{
  "num_hidden_layers": 9,
  "hidden_size": 384,
  "num_attention_heads": 3,
  "num_key_value_heads": 3,
  "head_dim": 128,
  "intermediate_size": 1536,
  "vocab_size": 8192,
  "hidden_act": "gelu",
  "norm": "layernorm",
  "norm_place": "pre",
  "norm_eps": 1e-05,
  "positions": "rope",
  "rope_theta": 10000.0,
  "rope_fraction": 0.25,
  "qk_norm": false,
  "attn_scale": 0.0884,
  "bias": "all",
  "tie_word_embeddings": true,
  "parallel_block": true,
  "init": "uniform",
  "init_std_qkv": 0.0309,
  "init_std_o": 0.0309,
  "init_std_up": 0.0309,
  "init_std_down": 0.0,
  "optimizer": "adamw",
  "learning_rate": 0.00102,
  "beta1": 0.95,
  "beta2": 0.98,
  "weight_decay": 0.0,
  "lr_head": 0.00648,
  "warmup_steps": 410,
  "schedule": "wsd",
  "decay_fraction": 0.564,
  "decay_shape": "linear",
  "final_lr_fraction": 0.0,
  "batch_tokens": 65536,
  "max_seq_len": 1024,
  "doc_mask": true,
  "train_tokens": 470000000,
  "max_steps": 7172,
  "dataset": "wikipedia_en"
}
MLP neurons of a small language model. Each row is named by its layer, matrix (up: input weights) and neuron, and shows model dimensions 32-127. Each number is 128 + 24 x the weight over its row's rms, rounded and kept within 0 to 255. Numbers have three digits each.
After each neuron's rows, "fires after" lists the tokens most often just before its 100 highest values on Wikipedia text that the model never trained on.

L5.up1197:133114147108138101064125095159084095177177086111111163125104128124139142122147151131134145124122099119086178124161123126132131133104111143109144166141173123133124109155170130145100139150182150131121114139119122115136180147117127111196134148127121087145178148112119155100135122152105115200
fires after: "-", " W", "|", " Sw", " Sl", "H"

L4.up514:143155121152118125113142160120123150149172092123118140095144114134094105092111135119119132159164107153133152158126136137144151103121127150105111162129178144142153146103141127134100131143129123097102128107083138117149153116115110119198103163115123108145134128151080103140095128071151126171
fires after: " (", " \"", "-", "\n\n", "\n"

L5.up528:155132153135094168119101119165160093132115147099150118078142097142144095141167108144132165149158138159105157155131079081179134101108155156154157096111149145135140121113088136165098118132144160138125157080166120115114127105138116115147174129107167152108137120159128129087132136115154168087
fires after: " |", " known", "="

L4.up77:104122164157141089123125136172146100100103128124116156162132131074132140115129104120129095099109137147093157096152115113117108133111105115138146112133143144112193125153109136120102117132137120090114116126137122124145142107096136102162115120116100149124132143151107124140137123099137134103
fires after: " |", " Votes", " %", " Team", "|", " Post"

L4.up168:098148130123098081117075144125112157125184103118139155102095098152108092095112129097113112108160118155084148117148127100134114135120119124149133138138142088143105142183162176145071139153149101135131106119124142101110144147108159113132138122155173103131119164156107133157136115106144152177
fires after: "-", " F"

L5.up621:133110136130131143161154148135129108081118130139138127140149079135136145100145096106141113088143074117123089113140104112149117068150136096104127143078106151115148101165164163099135125100159116122087100161128118100120120187157116135167132116114077130127120128108130103096123074112141150147
fires after: "\n\n"

L5.up325:109128152123123154140154109161139131118129092165195135126148114095133173087127094132126160086182100144097128160127129127122088145089100140089117107076127167119127177109094160117097126110100143151084124148095061113103151124112127117109155093103164136105128099157111154104132132119136154106
fires after: "\n\n", " |", "|", " a", ")"

L4.up1452:100131147196116093161133136157130118161098146085157165121108129170107134123155121129114124162091091127108126055123144147166093116097106044114155163123132121131167083122199111115110113129137113096161140156175127119140129130103153141180133147099131132145088111131126115172141098103118158152
fires after: " the", "-", " of", " and"

L5.up681:112168140192128135130106131201093090139138158120155123134132125130105152149135108104116137149157126103118170127137152149122112085119120135140129148074123113124100093120147160080080144110137101078113134138106113092126184127114083124179126085127160147156134134143106160166137154080107199135
fires after: " the", " in", "-", "=", "|"

L4.up459:153114126130154154144118116151114135140122120145182118130142095139117136102149103108124111126124116138094111123146119107160114157133078092161158120105145095144077097148109096153157145133153132109100103106114086108141119147116152117144157050099133122091152111109137118143122121120129154127
fires after: "\n\n"

L5.up1421:145146135165146119154103178110079167143079082135126131152120113107116134135164124121137122109137131159134146125106122129162121096139143160150141138098193107142099152132160159130087103139138084123132126141119162100094140119125121154131120101098100154132131151112160128112060046126138139159
fires after: "=", " pro", "C", " ", " en"

L5.up430:161124162166132144157111125170152135129132128148129143115136091133130135124127127122139145161150097108110126147114113090120159136123090142133092111072140133069126115135127121099128154145125137150148070165122105122118128106136116136120113158124101184149192106114079139166126093129152168130
fires after: " |", "|", "-", " High"

L5.up734:150090143134134136146119140139089122114147133140147130119121119109144137100123099102118114100151110125084097103127116108161143124146096082135142143108113133059158091149120129115126152121171117099091103124144135106145143161150131142126159067107096143100116114083148121114116067147161139136
fires after: "\n\n"

L5.up1010:092140108132138138088100134153136153132161102136142141132157139156135111146135116123128131136142127142135100146108057121157100116119119101102162121110165084134135140152159099162149126155109160113119093120156132113100157145128106115163098167122121107141171155148096146145142120094167120136
fires after: "-", " fe", " Pu", "O", " Fin"

L5.up1075:141143111109109076135134124116099081133118132135118129141080141144154149113155149139115147076126112136112117126106136140090076129102147106107153165097134102086140111114132086163093072107113148123106091069106154095117112127154171119167146110075115148135196140117161134145132118090117130133
fires after: "-", " in", "in"

L4.up759:111134147145152105124101163144133146099151096131126173134147077152185130130104134138154094122175150126126164132136117118135130100102134141131156163098118103145152114141122118172128076099086140104156109140138132134105133127107152115095100116073121061124144106148109103132138109174134171123
fires after: ",", " mar", " man", " Sara", "án"

L5.up504:174110111114113115124128114166086143085119097177163120123119103109135108116144085114097103162103092126121131105102089102144127131160117120164158146135120118112180113118169176166093146119118131141067093131132131106131147198143143138156129091097108128129127078088143124132140101142143151130
fires after: "\n\n"

L5.up1236:165131100142126130148150140166093132102124135156147112150106125071137148125127067097119096144138089129115098119166152113174108135147103093140153147126147136120179105112161123139100141101144093094095103080145121125117132179168123126151149125108113165117125116119130114123112099155169136126
fires after: "\n\n"

L5.up1020:144119110132139099111156145133129094159145131133163143194129090148103169100165101123074131110131105123118171143125132076122097118147159169108114133096117126111165105124114129157118142131116123112109111120146123153120122134143097132119137131157106144073129103146092118108139102111163158108
fires after: "\n\n", " an", " a", " the", " United", " was"

L4.up1423:131171097095108094109126149152115115128102149154122126160109120118105148129146152097150124161142145137112128096135154153092115141142138126142173119084090087155089144153134119135110106099144141129101123106122130127091065130145170155137114134135129144109167092137157152135104124091120121139
fires after: "–", "-", " the", " or", " Gil"

L4.up1431:137123130155089099109107125131134127110171115119200125120148092106106120108108115151107137186164162149118137119096102121112126141117090123133140108103147108113118105163135125112087118127143132098075139110139109118142137126176129130143169112111096130111147115107113129145126102094142106129
fires after: "-", " the", " of"

L5.up1222:129121152112166171105178139147168156129128131124125158102137092115122151179111152128143154100164166147110107140111164112113102111089067103133114106096094146145146114133117141130090095073120127086129144095122096135152119132152145118116179120121084163110077119107164126158142128108116154141
fires after: "|", "\n", " cons", " mis", " subs", "-"

L4.up162:142123112161111089089170127161126127142154149106147125110104118088122109095126148129080135126158130121097085087148155127089130138119111134123140115113151157104136105130120130158155096140123157088106135123169138103090119121156157100120136118123130141095118119139145158155113152102176149118
fires after: "=", " was"

L5.up787:110136132176098095160073074108131170102081162137165112155131112129133146114150122070110150167122138098117162123166126123121135137134093124104130083121084135174120116168139122115185135110154155136133060133123169139137148123123086165160128138149133145135130113097107088135173166112153147098
fires after: " |"

L4.up927:132144148144134120138122106123125132111131114134173111126115045129123097122146084080129127132137168122142127123116147133147104079145138121124161109144138129110135120165129126106106126150128086136101098065115183125125091141138188158138109121144165131113145134111135106088092096094151132125
fires after: ",", "s", ")"

L5.up577:139118122126063107122118118135158101150202145109169157113097157140148129119116121102130135117132142094120101107112155125099145097086140135128131147127125129094173114118112166168104145153142154128088132091151139126119148116149111079092111146156168101132139150160093103121095134149178146126
fires after: ",", " |", "=", "-"

L4.up452:133091113153129112125106112142131113159142122121129150114144104099102135122113141151122164133137154139096137156114100143155091086117094133104128146121138128116167118139073130145132155094108106147098119143104162114128106168139091130118089121157124128107152071105106147115121147130122137108
fires after: "-", " 3", " 2", "–", " high"

L4.up131:140105101130115138162141099134125121124156099139150130095120105117109100159139115093090169104128154164103104131122130148164103139107079108114125155090135156107118141153091091165126164053121128140108130096109146098112142184095129116142133165149146141133112124125130112106175103118141132111
fires after: "-", "–", " pre", " 9", " co"

L5.up1132:146110137154163145129173157193134078166121150150097122143156099118111157126114145096076102128145136163093111139083112138164144131138083084122146136129105106135145109142143058138130123120150103152111102101155068114162117145125131140114143101122106094144138099072158109128134134145145139106
fires after: "\n\n", " Rio", " res"

L4.up62:136168125154145107108115139151131088168096115121169136066157134120145093111135152122090149145127104141136129124094113150102133129136157109106121160099165132106147097116086082142120101126119146127096116151131116148113120161165158081135151095142141086115124123118138101104091099145149153118
fires after: " in", " of", ",", "s"

L4.up993:119106163113097144124142112133145169107122143135129134139134128128122104129118094102123132119151112123083125092124067070151116095065077160149118118146115103093097119168162167091154146117095126116113119133127118124144157139125077136108148105176126093109139123151125121116155157159145164092
fires after: "=", " |"

L4.up329:171127119129136083124066112186138099156122140123144156109127121110109113116149123151114141118089122134143144078130071134164102116129123145148131163113131146135138123126144142105123070138151093130118125106133103168136098105135148146139112130119152137115113143129163138117160113145123139116
fires after: "-", " pro", " the", " el", " Ca"

L4.up551:105175145107131157099140145167123083152130123135124139116147091133118133154133106127120103102136110142119117102129124122132154098106107102105156130082131138158130089135166183165138080131114142142129126116148175124103157120086114107123123102109103127145167109104115096140145087101125118115
fires after: ","

L4.up358:158108168170082123152133138145098114144117117099142154141122115129177134111138143094136126119166128143120095126136158142141132145089098070092146120158133163109109109091139157130069142113174127124071081123126121123103132138134107090185178157102124118148157160136113124107125094106102110156
fires after: "-", " (", "f"

L4.up972:114133157099095093147156162172116150094140117137133132118129137138115118072144111141123084102156108110121088130129131113157097100082123091134163121103102072108128100161139175168115084131115129124130117137150128131107150102124112135104125101137128105135138141127119138151129112138135139154
fires after: ",", " Geo", "De", "Pro"

L4.up934:143139117153124125104123126101118143155163163097170158168082112114083159110168137147098127148164104171143123141135155101172097102135122132122132144112153135102125116142166146119100094094126131122118115117121124102142123140122124094159151133131141102140121130139117140139136092129147133118
fires after: "-", "\n\n", " sub", "\n"

L4.up1356:130160130134080151137122111137120138153123107120169119096160064132119151114115127093142127133147083130112143084138152127140132153111137102137119117150127148152113138150111164126112107103138153127095126101143119096090113134112160147105180126156113131170117087131133124133119134151144183095
fires after: " the", "|", " Z", " |", " un"

L4.up249:155106100153102114105145107169153111100158146132132154157138150165145111104100118095114111124163150146062130136117120135145086148050144151166128118077130140118109132139127124118114159116120145139097140115119111119132129106122121110125160137145166083165116103162095132108142121102158138140
fires after: "|", "-", " |"

L5.up944:159110120119147132139133125124123131115116163150140155082146133101100146156115136093124113135109107148134118128089131111133105077101142135149118123123127157117183091088125142110093121094141088117128105137108118111083130125107145107118143091129102139145092166096135162151135128142124131125
fires after: "-", "|"

L4.up1485:149114118185107164146082088162127152110111163129168125142162109143133132109113085075105151149152127130104115136094129110116110126127093127169167118106111162139124081133145121097116135123118121118045145140147103091123175122149142136137154121126099116130127131128133128137148141121138106130
fires after: " the", " The", "The", " their", " a"

L4.up176:152147106129096099116127141118157113133154112100137153109148089122155116140138126103117143148131095128111157084124102130115127117150153127152132112152156090120124116140130120197123139101156116113148147100165128121165161116159117132115142142096135126105131115127158155188120115116125170137
fires after: "=", " ="

L4.up605:112128164130094099120121102124121117151169145184139137108096116110119103139138127109152132117137095108099121099166119097100143134120176131119117152103135148126146121160121134171108144120130148100110135092140103101149127122142092097140122133147093119121162147143128166156116144084135154080
fires after: " |", "=", "g"

L5.up592:108112137116124123142107141167146119129191112132125140134146119123143133093145162122115105096179098134142105142149092136139109139109104133117131123159155097113126103127131113140134122150125087111122071174141145126104122158117125059143120121154117095127135128148130141132133140114163140144
fires after: "-", " of", "sen"

L5.up1374:117132153109154148092133132140118137148168147107175125105178111096144126084102171140103131105144076119072122151096132129171110130092145147160133149116156156094148106118114120131122136103084174115129139125135096120090123125146094086131136139157144188112142093135111126132141154111163149135
fires after: ";", "|", " |", "5"

L5.up703:114099161166094109141151089144126090154115174157136112129126075130130118111129111119161135119135097146107171089112087094090140106126107128124138110111143077153160127148149148094165138119112150141103078131123135085112174160122067140123151153125143130134138058083103114132151118084149181098
fires after: " |", "  ", "|"

L5.up375:173110140136103145092126167124144090160148127131109135131170125136149154108129169120125123107106148138105139178125117097175106105095095182140132089112157123128103111151131136137150116128108135151140119119095109114140088121124137094154137176102150137103126129167131124149119136096160157121
fires after: " |", "=", ";", " (", " comp", "Pro"

L4.up1302:149111125147128152124111131141095102110124115147152135137139083126117147118158103110111106104120084159102090113134150121154141160157121089128139137114133115090143069151099146137117132095141120133087126139147091109133142148123139148134172095111119141139124119128134111098127097123143124129
fires after: "\n\n"

L4.up1166:114124128150091133108109119095145128120145164096196145138144123133161129128113120089124114125123139138107169083145117094147140111142142067108114083114160134126163099108133164173147176140169144112109133130136150182176092121133136115172137126100162109161123134148105102147128140162188134099
fires after: ","

L5.up1430:124099187133109138149104135085168143149123146101115127116144076168125122111167125090117161133120110107107120131110128101125133161187140117131112124139107096147143137148093109108140118162141112126106058178118116115137158133109130133138150156143085152104161138116081113121161121125152206118
fires after: " |", "|", ")", ";", " 6", " games"

L5.up1468:123102126145106130127152133166086128129134124154107131130144111118149160117130101100135101114130133106093130116132151129130109118138127128152154123114122115093113089149134143126137130130155078058087080101153114113132129150135117126138146072140086131119161123097118146134104119122145179149
fires after: "\n\n"

L5.up1054:116146120154117159128154152188131163152082115140166141127128095114140137092129108101133109112137109148138148115088121138135098099139127150099152137079155121109145089146132114124143123151110135118071120102143146092150126188104134136093114097118104137140143117097158100113145120124123160102
fires after: "\n\n"

L5.up19:127101119122133133083123161143087121153133140139146131144147121139126110145099106112144159167121121185098163141099136144131114129127076097141118146104131089091124120137120120112111142125072099143084131138126124135129147096138128077152119117101150128115100076141081121125152117072146143147
fires after: "'", " 25", " 3", " 20", "-"

L5.up128:111166156133134129110111135079126129124109102119139136149116131071137126093125114114158144143109100141126123094117139116079147141130085078121153107136118131100185133163129098106113174130122085111161099164162156081154139134124134136171128098151093115109122081101170094149160106139127154110
fires after: " (", " |", ",", ":", "19"

L5.up1335:146102138168145177139144139143127096107123125133137121135145083117141113125154086099106102107146110159115099112136114124153146130147105101146164159123148161092126093121138149133109119102156126103116131160158085111139102143168120140129138066114104118100108132102122137094126099162157141121
fires after: "\n\n"

L5.up1423:152131141131123140127112123129091154163139122149141126120126097117129117105111077134135150100135087136098101122110170131148140108117106072137143188150143138126126090149134119142093103110142131101087102122103119127157174127141135133122184085082121132123138117118116100113156069137192166121
fires after: "\n\n"

L5.up665:108134141134126148100139109170104144146147111150126145124126071110126100095112124119127147102119095147092111141147136139156106110149083101105121150128151127093122126153123142117137141128149082117091129138112127151170143149148154114113126113127084132120160135123085122135155075157148172180
fires after: "\n\n"

L5.up697:137134140106114113124165147134165145117140142116154139107107140162105178094131134153143124134184139135058119126120139137130151086097139120150139177150133131115136134104132127168068141094076137155149146089117097165114147157177079068114119119122100173142127162120092149143134090103125141145
fires after: ",", " October", " December", " July", " November", " |"

L5.up520:155130104159098134104067125134144105148150123103146181105095132110097096106162104129133143155122142116118156159158095121177139117109149130071156161108163113109132110108156119153129114118150116106084111146099112137162143124174139144117099104102131172091117118129109161151112141176146144117
fires after: "-", " anti"

L5.up1496:144174147142099134095128052153122151142133141135167154149127112135115091135129132129130122132143122133101139136116115127120131125117138129164124148107151120112133109107163151114120127109111136120078112169122094087142140167098115112103138134136132127137108131125156101136128070100129157130
fires after: " the", " in", " In", "–", " a"

L4.up504:149102116139107136174130151132074125123157118092123145101119116132139110099131078094104158151175136169129124111141132106120103138123103097085128116115145145090132146145138102152131120112145112089105116116108129122160112159166161132126096140085165171155136113144113095115154121129143136126
fires after: "-", " \"", " in", " (", " h", " coll"

L4.up1079:151132101162125151133124142139108128120148127115154125164120100099126129103122082118130105109150131160099110122143128114164137133126116080141132149110118144085151088131126152145143138116160135114099144120115096130140109159136116133145166087096116120105113119107148110145119077127171144132
fires after: "\n\n"

L4.up251:135135157128075115122102170123089150160076134155150119157119113144142128122137121115113136115164121131132114111129097158172153124132129129089165110131142102130148109147134089132157135134147095173068095072114148112094117152157155105150134085107122109140153085111151106164122128103126110127
fires after: ".", "–", "-", " and"

L5.up338:140107157133121152127096110129127107147097158149163142115130092148147145132152083115125122108124096150170139089109128099137147088151154107166106131142164111126161090144144101141152119162160159109102044149100108141131154156117134137153167125148131150156174127132091089140157100123124166076
fires after: " |", "|"

L5.up624:127136158152136105134141142098159118139136131112144122069133097075175110080108149136076138136120113143135146093096166126106130103092120104115157126089156118140163080137135085121137130090156131090131127105136134143156137134152125138157106133142152106114154116108145088163151095140157153094
fires after: ",", " of", " New"

L5.up702:114118135138184070119162142146117116157162142108155165099122162096119127129099130118163097123121132081061126154152124147080112121112107143113155165115100143109143151122115129153093108103102086117136132106163144125155106132145080114119139101140156145135103096143127170109193121139187112111
fires after: " |", ";", " 2", " 0", " 1", " 3"

L4.up513:113169124113131123108124143182126102157135116148155126178138093162136166107118092128122172132160114163109094128090130148188119129138111096129156156083108122125151135152123111112105110112126171115117131119116068130151156131167162110118115160124101150153136111135144097138149104137143143122
fires after: "-", " the", " St", " re"

L4.up261:139142120173127163140146126127138122144163133106176154089171095148149163111156104102133127104122145136093153175143190115135135097141092137117138155134167105118100087127161123116070142127130094126125105092141166136135165087125106135133131129115110129159103131146105126150115123139127167097
fires after: "-", " (", "\n\n", "\n", " \""

L5.up150:129151106131143119103133105153139087130187100113169163103122141101118085075146124129126087182143122125060145106087108127157139091127102114108162173133118116137167127122120159133099120133095106102084128095103136095097131162123102085126096137140111107137164167158140146130085118114160147141
fires after: "-", "3", "1", "C", "0", " 2"

L5.up719:134111209167082126106120117152133177099113123174131138125163110117129120139177116113108151139107156084098111110164125127096186135130087129134109121150112163104170099161085129108155130138151109091083121143135137092159121141159104143155088148149095161099160114151104112097119107104166133097
fires after: " |", ";", "|"

L4.up1161:111097171111130114140103095147155131098132127101154136132116134127129130165119105124134143151132118155097110124094127102114134130076133155094144105091148125106137093109109108121097131127095105162120100119149110119126095154142146143092118086130123124107114090108095121100135120135114191149
fires after: "-", " a", "|"

L4.up474:128142106173078128143098133165146130158155127133115128162134121143139096138148116097120109147127106101061163095148130095130103080081137135137132123117140141121155141124097143138134105094106137101151095123155123124097128155130117100145071153146108121134118126155165121148113096084180126113
fires after: " |", " Votes", " .", ","

L4.up1265:157119113137143126157076139138133125128166118097171136090139140106132132114151116133119177111135128151125126157130118136115151076123145137064149159094138083108153112154138144143148142176155068114095133121127154146123130121125110149121154098110121135114125124082111122113117105103161151102
fires after: "-", " ("

L5.up1029:133150129133184094122106124104151088142146095106155151152113110101099153138140145121142152160123140155109120105126124135162133135104110137104148172168134096116157101118098110145091160104124098109102088128151123097125116126158073135128134076142101127133106135145140092103141115117152149164
fires after: "19", "18", " in", " 18", ":"

L4.up88:160154151124110078131115150142090134143123146129151152138137131056093168123163085110100159151169131115120105154118147124175111107134135159127134175128125125124119112109095166117115111116135117103124146140118133077092141133160141116127112105130089152152140148098139112158136083105169181152
fires after: " the", "-", " in", " Inter"

L4.up409:152126119141103152113111125125097109113152106127142127183132107119127128112138098114126108099131114145095096109127133104167153138124126085156153167127129130082145093147125154120129119100170128099084129140126078091126109156141129121148141095115104123114128112103141098140110091111168158145
fires after: "\n\n"

L4.up1491:137163147155162087145132114132126139132146167123139140102142098114083118133148115104108164110133162113115140138145121150150123085126119139123132099122139108133158125125158192120125110159124109113136076086141108115146187124102142110150144102130149092142124102130114133143125088085149138145
fires after: "-", " (", "\n\n", ",", "\n", "/"

L5.up1002:136087151123103121125164175158132102123093065135092127151163133086172152117116137074118125117121131141089145112147154142144134129091141114127114138148185108132107124127135134146116126117136141133160119095106147106106168133083167107123113157118119119145127146118123136121133089152141168119
fires after: "-", " |"

L4.up110:123162149120124110110119113153138103097108144123130160105145159120112178114166149124147169175177140149132081141112134123144140121133126110109184174111117109094156060109140108123096134119124123131143113124137149134109112103189099127128110145134120104087155172133109150116125088134130186102
fires after: " in", ",", " 18", "18"

L5.up180:142127132162114109145147149156107137149133105134141127144126117074142120136119093114133103115135074147126097089105136113157150141135133102120146139119111140109151097117122112141123149158130070139132132133137132130126148182142141144157171101122087125135121123100100095123126072126207121089
fires after: "\n\n"

L4.up495:110106138114097102099147116187130119153144152156124140125152144124115149120099118125127179090141113100077128133074132154122121098098104153155129130102154133095171112106133143103119104087091152104115110137109190138119151136104127142173129126131161137117168129138130108137113132115147096145
fires after: "|", " 1", " |", " 2", "-", " 3"

L5.up1527:141117157133099131136098097064125153096148120159128150178067150126114104141202128086128149161125176135100132130155137121128170117106148104114121138104173109149172097169122105134120118112142150114124121188122113146138115110119121113163112134083144134139125127100153139111128102144154123116
fires after: ",", " and", " a"

L5.up1379:150138174149074137116111116155164136113087128154167130096115116132129145117139110123101173120116121122131094127117130143146131078144108145110123127129113133125161085107130174164096113123100147122064129163160121141146171097129133099132136126168123143129118108116147119122098092106158136096
fires after: ",", "\n\n", " the", " in", "The"

L5.up722:100151130138108077123137145162164125114179144180118143133133147119139141089160130091086139115187115129067156123158098107094095130108122094120132137084128100135144079179164157138123133079185171131121127140124099087105118153137158051127129119107112132122108144131110101140125143094146137134
fires after: "-"

L4.up1196:130141151116107132136120173164133066136141149084114134143144117156131124135180137113134159151128149182150131128106117134103134129170135152116139157100099080092136130101101104141106093152132119126139126106120089167131116116103179133144115155085121129118153146082104109113135107110128155095
fires after: " to", " 0", " in", ",", "D", "s"

L4.up1462:143132116154122141118130142085146116143103060111119148092161137164126139120133139126146189158168125156102130153127143101132141149129116119137146176136151103128082096105092073121128101081124123095139159139127127114117137093160149116135102168114108161107136101170082113124137156090132189159
fires after: " (", " \"", " O", " su", " V", " was"

L4.up1486:145112136129072081069123124129103152139147140141110138153152146116148129149108120097119182138143120103120127084091098118110114164127087152130156158118146158128156116158137113122113126106128119091143120103133136133113138146149097139156151143095100114095174140144149162133107168101142096147
fires after: "=", " his", " was", " her"

L4.up1445:158180116125124104110118175141144120113141152159168126145124137144127124150107138117090135143134164132089148117115154127093094125116138118124119140085109156167145135138183096120064116134167154131127108105145120122104087109148151119149117135110098126158183100133139126138110107146167178093
fires after: " the", " in", "the"

L5.up446:142129123176167121085074120129140114117150123174144153139120167114118142137140119132074142141130127145096113127107118146154128104100139066140176114071138156158096134162135143117101130164164112155116104127067121083111093113083086120130174142105154094132158101128141173100148101109174103091
fires after: " the", "th", " this"

L4.up636:096138152125126156136118137158072139090127118129158133117173063093137147083121093134135112164107114127087121105138143127141160141151112116123136158141157157139154125152102123159123125122112113088093138109117148113150148154128155139099155116114099126108118123110138095118144093165183158169
fires after: "\n\n", "\n"

L5.up843:125107131107138137143118128147160139081142111110131143107140145150161136187080144132160143145111104105107136139113145100126145092137079147121121161127146125084155109143098101114103131116133129109167143101121124145109182128158084092123164127119131166089164127142112100147125097100148197110
fires after: " |", "|", " played", "-", " He"

L5.up1037:154166179161139159112146162110106164138158099125135136091147105129158137127161105098139134143156153132104126105116111092138156093181096111138139148110115127111168137160131116075149153124147138133123151107114136115139102125138148144156144148142109117145129065101137094148136091108156134125
fires after: "\n\n", ",", "."

L4.up463:161090160147144144096137132167125135116119169159140160098129135115100161074140099125123145150136102159115129195110165097143181115087141133162132167074168145154130113106153120119094142147114106145115128134108095083148092178154146152125172095093119122096099116126145133159156124176142142158
fires after: "|", " unable", " to", "C"

L5.up1192:146126148136132122132111144167088107108125116151158143112106107141130137112146069131125136105136087135096111118132126130120117116129104142142171116137138127091128089125095142165114118126137096138067141141122149118123154144140144117119175040101106149108124109106117115115092095142144157131
fires after: "\n\n"

L4.up188:108149119193130129126144148140146121124117184134132160184111121097126146135134163101087150131191121150073177099144143099133156104130153115132130152122130127098130098125101117096084161104080141128106096127142166158128120107158106069147114097125092139127116120108127110154161110108151157089
fires after: " |", " Votes", "{", " Candidate"

L4.up468:137149130178132160139093125147133121107137126158146117167095135106143147072140091077092157123115142157102158125122156101097142121096133144109150154093181112162134105141126109122121091142120136090137112106103123147074126152142158118138163139127101107116143130113123086113099090119154153090
fires after: "-", " Pl"

L4.up1134:115134136134149115135155135169134114112142122190145129110165086130081162111103080127117109143125131154071129129107141101140135107161138132123144148123099078140136126140118095108088117149120109137130135156114126127122153129132124142130172098143153135119152153124091112134135094134161145127
fires after: " 0", " the", " 1", " in", " a", " Preceded"

L4.up166:159164186111133152119151114122083123119128104117131132125141132151169096147132094099112119142114092121127134135115127113158105093084151119117144146114109116125141123170169083170126102168089134147132129150125136084132174151094144130155151136145108153155113161069147074144133119142128161081
fires after: ",", " to", " ="